Weights of a small transformer language model: width 320, 36.3M parameters.
MLP neurons of a small language model. Each row is named by its layer, matrix (down: output weights) and neuron, and shows model dimensions 48-303. Each number is 128 + 32 x the weight over its row's rms, rounded and kept within 0 to 255. Numbers have three digits each.
After each neuron's rows, "fires before" lists the tokens most often just after its 100 highest values on Wikipedia text that the model never trained on.

L10.down35:149130081157114131135159081125125084146150139181132088113185146093116100114121090092150166120070115139173113155141140166153081155162064167141122075159112108171127156124127127087141090174127115069162138175143144105011118170142116120083141123129190109110061118137087063140082105170136121137132140151112087119182119064082118105121168173120149131122128156094108070122138094088162141111148103142142145159150132174107120120131093145117128088161153138188147138116109162137105158033128103114116096129071159145096203130123136095108105134120104115191175090134125088127166127154153166120128133147100178136148132147173148122135137085115099118084118120103220115080145131082114153119125104110070112147177117140114158089148127154130143152098123111134152180070145222199093110128150151
fires before: " |", "."

L9.down879:072124170121117124153179105178117034097100081117166093180087104189143137127131167118193122149123107140167169168120159137114112119181157132075158096130100141141147138095157127112091160151032072064107114032092143149158162067081108105154075113165179140160157196162131166145141113144113156147127093118066134146153102114165161125139176132164073136137147144143110142204141150118120136113078091147152152139109153170120075142095104121154091062123112131109149096148143157158228101086144139112148134163128143157163123148182105096170127149124122093044114157099107126153086169141086090147143134110103122172140104109134101087152082180083062101169143086077133149133103124083147123171162194126123157129137079104114116135071085106184152113143138147132166089143121068096115105147171149
fires before: "==", "===", "=", "-"

L3.down224:138135158167124104191187128042107120182074096158162093169144122176125107112110117122109116133093185169197110127079079152095152116129131109176114122137129130126087101099125096130090115099044163146122126145153125149117117135100139196124083109110161172095176170166099149143122178190113182193149151109114156136128126167168121167112136151124107148195122162124093156093146168147173189146131110102161163123098099159093151129162114152158104081110116137170100130106175082133125145143150107142149168163149131119117156121100150113157157163138149122107195111124087085066202084091139150146172087112083074099115073049142141122127132092168136106131157099132084110102132155158171120135185153113161150147107160095086132119122135184110130173100143106125097185111144046130077127118078112
fires before: " |", "\n", "---|---|---|---|"

L10.down813:141109181162192182121138143150145133109099120094159110093144151152090126120139095126145184082126170116186157133110172138072163113128134193135122069153137086209079202103111145156143097091163154115115163111157100138038164129160143149106107128133121151089138148118144146142115166116156078152143129117095165133152146083152183141142093119147124092165150142148114141128224155099068114175125095114155166117137078104169122153119159099101123114150144182134125154106080168085116088115138085106115159140075102092118112171137082157159119093139151050126104110114152062125131099137155122163132135050103193121141108167171171124166094146174102110136130179110188118155115094081169109081136091088192098149166118012104117108146130163181159076113191104072149137147141139129089112105101131
fires before: "\n", " |", ";"

L5.down897:101174088150118108146166168032129132195138091136107136126178157119130131153060063176149137104102128143171126121119117081108098154180094123149116139118124130155174124118141114065111106128099105102134126097160170096077199150115143128173158126158112105149121129088107121153115173124066077116133120121093122051066118123152100114162116132150072103155110126096106111149096119177113156129132084122044117195150134143063096128118159178098147165104135063123126100076094145146133148069096119137138129127135128153106157160110076117123129136089124096189101114136161140132162205100183181107142165146168116144128219158147189138146137129106145159133154068167169083081174131157108126085092128104178130138132119132078106118108148067166135168077126129154137160074187127050135126127129114
fires before: " |", " m", "E", "\n", " (", "."

L10.down687:188122152145152199147177143117174150158078169160112127114104147097067138078146086085123126143100108122116125168174112164132134154157171118117113142175129071161126137114102129155116077147069125096139102140129171061038062127179175048114161165104066086127116172152120118210130102135117157121115138150073134133126152078110134131103086118130144090169150127098122086150161175097172109112080153147157147159139165143125068112128119130103148113141229123160083087106127187141168121112145179144107109173108140103080150130131162124132078061117164084126180104127120079108105134088129195158141164083174107198108088134071180161090151115104105091083146113163192103089197138157116142133122129146127126166114110067142096115168079177133107156109089122119112122078075180135117115110134119
fires before: " |", "+"

L9.down85:108093180107180124139129198158122000091139125187141084152135123138092092111039118125110086157048144093116135146139149134102087125157111080100144202131102106137143159098091125087120125055179119147068142128093159137124121128145129155119060142128156166143191150103088145187125127103124132130174113186055121129134142141065130138131087170141154074116105102168121108113162100089094168171168148138131179132191113153170119144138106115141151114078141189103104138108157142186141169160170084107120155134096089154090120127107091088128123066108165128127111079120126126167113134110120065181199121112132156183148089117207147138118091114112174130166169125169129115150159066160167094110170137141093123124144176106100104097168139133099084094068121114080090121142113158085118067171138134
fires before: "\n", " a", " The"

L12.down1175:159103106169110121149090088157102000134186145122123132219153152120146144105144118123138153121127182101112100135145113110127163110157104092110132125130116102174131163107157089069161162183141164120150137098138151149123154147127156133147183143118050120111127158143175093120174145094097138255080160064066156087119128089139117130079123155143139161097164097163131127205091145103155137123126104128133135095083115079128105159113114144151163136071135106078114118123108105153148162165101097126131103176104104124179142119077176181120175105096173078064175072126140140115158144145174181092125159136159153182130155107062127130213097145118088177133136127123098111137099146102138105140089118129102106170125136121112124116138084101141108179101128166149144154165122081098148120163168119
fires before: "-", "|", "\n"

L5.down697:138156142106132148121144160137149000178145113107139100136085100152155124123141128138133145175089101124118130080093198130146132109181087114095143145167144137164101122145144117072151168138175071083156102065172139082120210112167118133084059133145093188164153132120112140124146137145142145191144093138097115082128087132121094124175155171082127126154074114073115105156115179157139099161098086096106087105119143130174133114161130128122143176095143138080125091131116155151147143116144128024128115178114126107163166070189156110088138070081131112115134138125170210098143182091119131134167143120129156191139108107139156131174132127179110102142178129075128109170161094063122123146107116089092097082148121095134132128088081142139136117096148255078143081161122145073109072163144114
fires before: "|", "===", "-", "The"

L5.down603:117125180112115114103159136125176092174113124124132131106156181086184169140154088113096190125106111119152125149142119124124107073074151146125107112125146123148095199203135119196138145104006123160148132174104177123116116174155097156169063146100102160136134107135109162139071161087111112114119141062164169140116105143074140142094164145108161147198132116112130139124101116134164179167105129124097152116105142141132156083203127175118204102167169140067126098116118160104081159099112089122164104107112073121054178103137179143128119203126145062103138092095125125153172121146145111151089122086059120115102068157158137156118139117126142182085153085145161126113124123147136127128144113127128112127139110131138088124137182154124166114139137159153124120119169124153162149149107095
fires before: "\n", "---|---|---|---|", " the", "S"

L5.down12:173112096145150098141171123125128214130133159137098174150132185136119213160124098124121074097127176116068162094078146146096096152145096135141139143142150111069102109096067128100047074132034145171143125114148125126111103123130119122069220163102067170181101194141133134119108110113149181103075170131120151107088103086122119144125135095159132135093081136131116121127172109099157128063137076154165186141179139123147097121108163099127103171124162058166175104107113154153113149137127135188125148067162112115142090115073170128145136205131101091121113099098076087102127162120112164132162143168180141132184161112087106108076165099163178120086092140153104180121105144164135118111134129137139173162149162114030162118132138091145099162118152162115145139144132163149176123139116113
fires before: ":", "-"

L5.down774:123105139094087179161153124164131009132110101130139084108094117144151105169152128211132175137092101170141146117103159142141139081150099154097151105110118154115076148114149150140130142124120101056088125015154116123102180092103159148078074128159109187154136160188117126167140087150176114155154109111115073118142107168108064133165182227129135145119108112130138089161105171129136109148128143096128123148148142162138164097103101110113110107135118092136114105085153171122197098056165126086098096141145155121177161050138127147116175114113131142084069147115165143124122141063119136148168080126111161223139105127146142158150065168182096087126150108097138150151177141067129120121138105130068134105180124122147139120113078196144157146109129182140131115153157181120084083123243114
fires before: "|", "The", "===", "==", "\n"

L10.down18:171081095158155154153190132096115143125134096138071146146189201120136118157162115148141107113062136082165163206208168061135173148117105146154149086100088061148152105155132169134120088144079142093107095108091171121051044133095128087088162094135141128109095135150147133105120149112121100119090119145121096137185148124124154102108104140155165104142170136089101072144188129122148080151121101159156139159114125110122085133098143103118109047184173165157147120148139179095168080136145092152174088076146151096090143116147086062163175122144092088142121091103089112115164163100187144108144141131132170193105125127137169125146139152127083128113113152160211153107110188082109165148110151145154125138091103106118160159129120121105103168116095122175178167098146124087110071143138143
fires before: " |", "|", ":"

L5.down745:178171202127070126144166141173142062113132095091167123063067119101124105136129143171132190110185082154095160171099153104135155141122126097137146114102130119116136117134174178083112136120059097093131101101146162138121198114127088140059139096117111141146140166214139140164124050189155133252114098106095109096146108126082120107099157142160159166109144166080137115121088104115108155150150139150128098121168161148117115157117150114125114134086099149132126121121178161123153104096101173079133151082127153157119124101178130090093165106152195149100093169062116156121116168079178150087127115171109139163077143099109137143115110152120075163112196146107059125144133155133149163104127101126164142116135061161145099110102117106158169159121197174111144156078076123144129122167171201
fires before: "==", "===", "|"

L2.down841:123149093142050152135132100100040104152163137094092126157157121135157095094145207160105071107149099140164129071134121207130128058126178107103146049118201175192145139128107119104097146151066161145181116174152138178101092101133176159132120114161166188151168173154130137125086089118115141180100097075130108147148095112149163136151112130108152139153105059128118141137123180145123153103104116135152129204136123129126139120127101158138152065109180114110147122114214121145116114103121168161147126162158179094118084085157065051106162117104168120102121130030146105128125180151124112100154093133117155183159090150157133085097128169155136094115193080108151137115120128068133133154098122161107141170136189133139116166165146062180103128115145105122189151100104114140082148137167137
fires before: "s", " 15"

L3.down449:197108132143169112082147128160117145135142129119130172075172063124146116109101133124149107111072191179146115125109130136072087189132082112161063135085118131105174134109147098110086140113110114107133123090135145154143144165105136077164143174097136143186111085110152142137133090127175106233104143140123073096088129101108094106145145102198135151080132149136087171132143169212112118138139102104147173156126146096140073091154138122158166112122090104093147147145139083157116160089171085174157176128089120068181098112148115122136148091069157146107140037118141134137158112116160062148092165111100157209146182125143063119083149101124132146078099132101090157137141110157093178127090042151170073125118114135102188092134133117139163094185134170124141113139108073110197117169211139
fires before: "-", "\n", " ", ":"

L5.down77:036111098112126088117079184119176147140133130115114161114150117125116181101143187128125155138115146151066143076097148125087163131184161103115141121090093117136119107120167111125129125109092157138119110113128150097097162137134070107121092142112113167117118135189106093162093081026111108123086163108109120132102101155130173157134102125168111101189114165098141141127141198134117142194149067110097161121091151115124159119159094072144177142111220147225093113112155126143174076064149170146109188133134105108136179151128132140131097157123131086171095121106173103057140155133176135151213119116127103099113083135162152136116147114122143073171117118084142079059106156102162101156120097154144133083166151119137077107097140199115125148097153102124106182107175197155109128140089130
fires before: "\n"

L2.down353:192121120178103114074089162090123150128135084062142111137102146126137119075160180104134100100098134086197143199189116174125150115156172088092142097114159096143085145124119135130086091143023115203127141172079134176107055144102196162148070124073125112127134114159118144097076142070110158138111154090136121138117137085092107155123172144193134160122091136129093118123112121149120137161165117145117112100137160148143134132121152108122069102171107146119127117112159104182111077177091139132145084158117146099078114138127060129151124058168125130139068142113169124098097173099157079146127129103174129157133126069140118136099105134159161230113148097195157172160107120139159150177120141140066163187106125109123095138120117111166157172099178125112132104069128086190119142095124139
fires before: "s"

L5.down606:184095156102103134119110131100133123116120210112143071169120104141146098125181146117105118090160145123122146207108110140088140145113118110120145159158127104150110045123082171119138094145087118146135135118160129124130124112075150111108108129075121140164089132129080105132102082122105143206143126095227172116062148081142184116084127136110040183083128168149144119116148185114120122083137114124100112105097115048173094201094196141146110150143136150186134131126159170122131158163109135088143149175166170094134063182117126142192103141140166127119158123120074128102110152145136144140121146154136173099114153114086092131131174070132139161120107135155085114151114143153169179157148095119124141076110101100123165138058135163145120147127222145114115145124132097166078146100115173
fires before: " |", ":", "="

L5.down510:134111139138129166097188083172097033138152077158132088133095158139062121144133149130150123154166110167131156150109127110157129144168072149102118083154142157141088142080104142136148162109194094093099067095114198133108167116136124118120124106171123177100138177155156183147158121169110166178120093174092150163142083148122118136064128113107094117120165065075066146140146143139116107149123152074130107174153123124181141146091150099071124150141109159091142115161150169115148146103100135101058120163119144138116077086188157128127100086083158184100149142143112203128144154132108115119166175134140175206120128093138105097137056138151078195112162135101085145106122107107127105178168112040065150093172123140155048121161067170153164161122085159112153096155138068098087105165216129
fires before: "===", "==", "|", "=", "===="

L10.down57:192107158103122166161156143121146121149143133089088071159144137118074108131132095157090126147039119134203124176150156123166170102173136088139133108109085116155150125145106118094144113121150151049172170112140128075140104113118125149094150108204131145137133162173173146178129131117093114180106176144104078097151053070128134156125160165144125092113172102113124073159140042127150161139126137138095166190129047198117106140113164124095070077151131119124097092141184128169138097121199164135089099125084097076159162174122144106100157088155074108144171120122106075134125113112126130071143134120122124155085079124166137130134139146050081130131155170148149131133136181108131107134113064107129093138136130161125121128131084135124196110130111118175095164112143158154131120090142130
fires before: " |", " played", " League", "th"

L5.down351:141117107155145127174118115146162117145133173099155107153084187119113104136120126125144142138107153094084145138087149195123101144117144119179153145082199122187103106145104152124105151141085109140136145166163177169108148136157181123069115056115095093133123153123142049076175137088150121123188142122096124132139119128121132125085096145112183114043107165174163097122155144061087127133144199159126136153181101118154103156130121142114096132160154146100110113139142102168127076115094170094116113182121115150088127154102076165160122174148101106086084092144105086107086176151181164149145114094151112169130148156139137129047080121117218189070094121120182127132087136125111052179156188115097103112161201133117171144131139110135160113164182109122140061099106160101140065129138145
fires before: "\n", "|", ",", "-"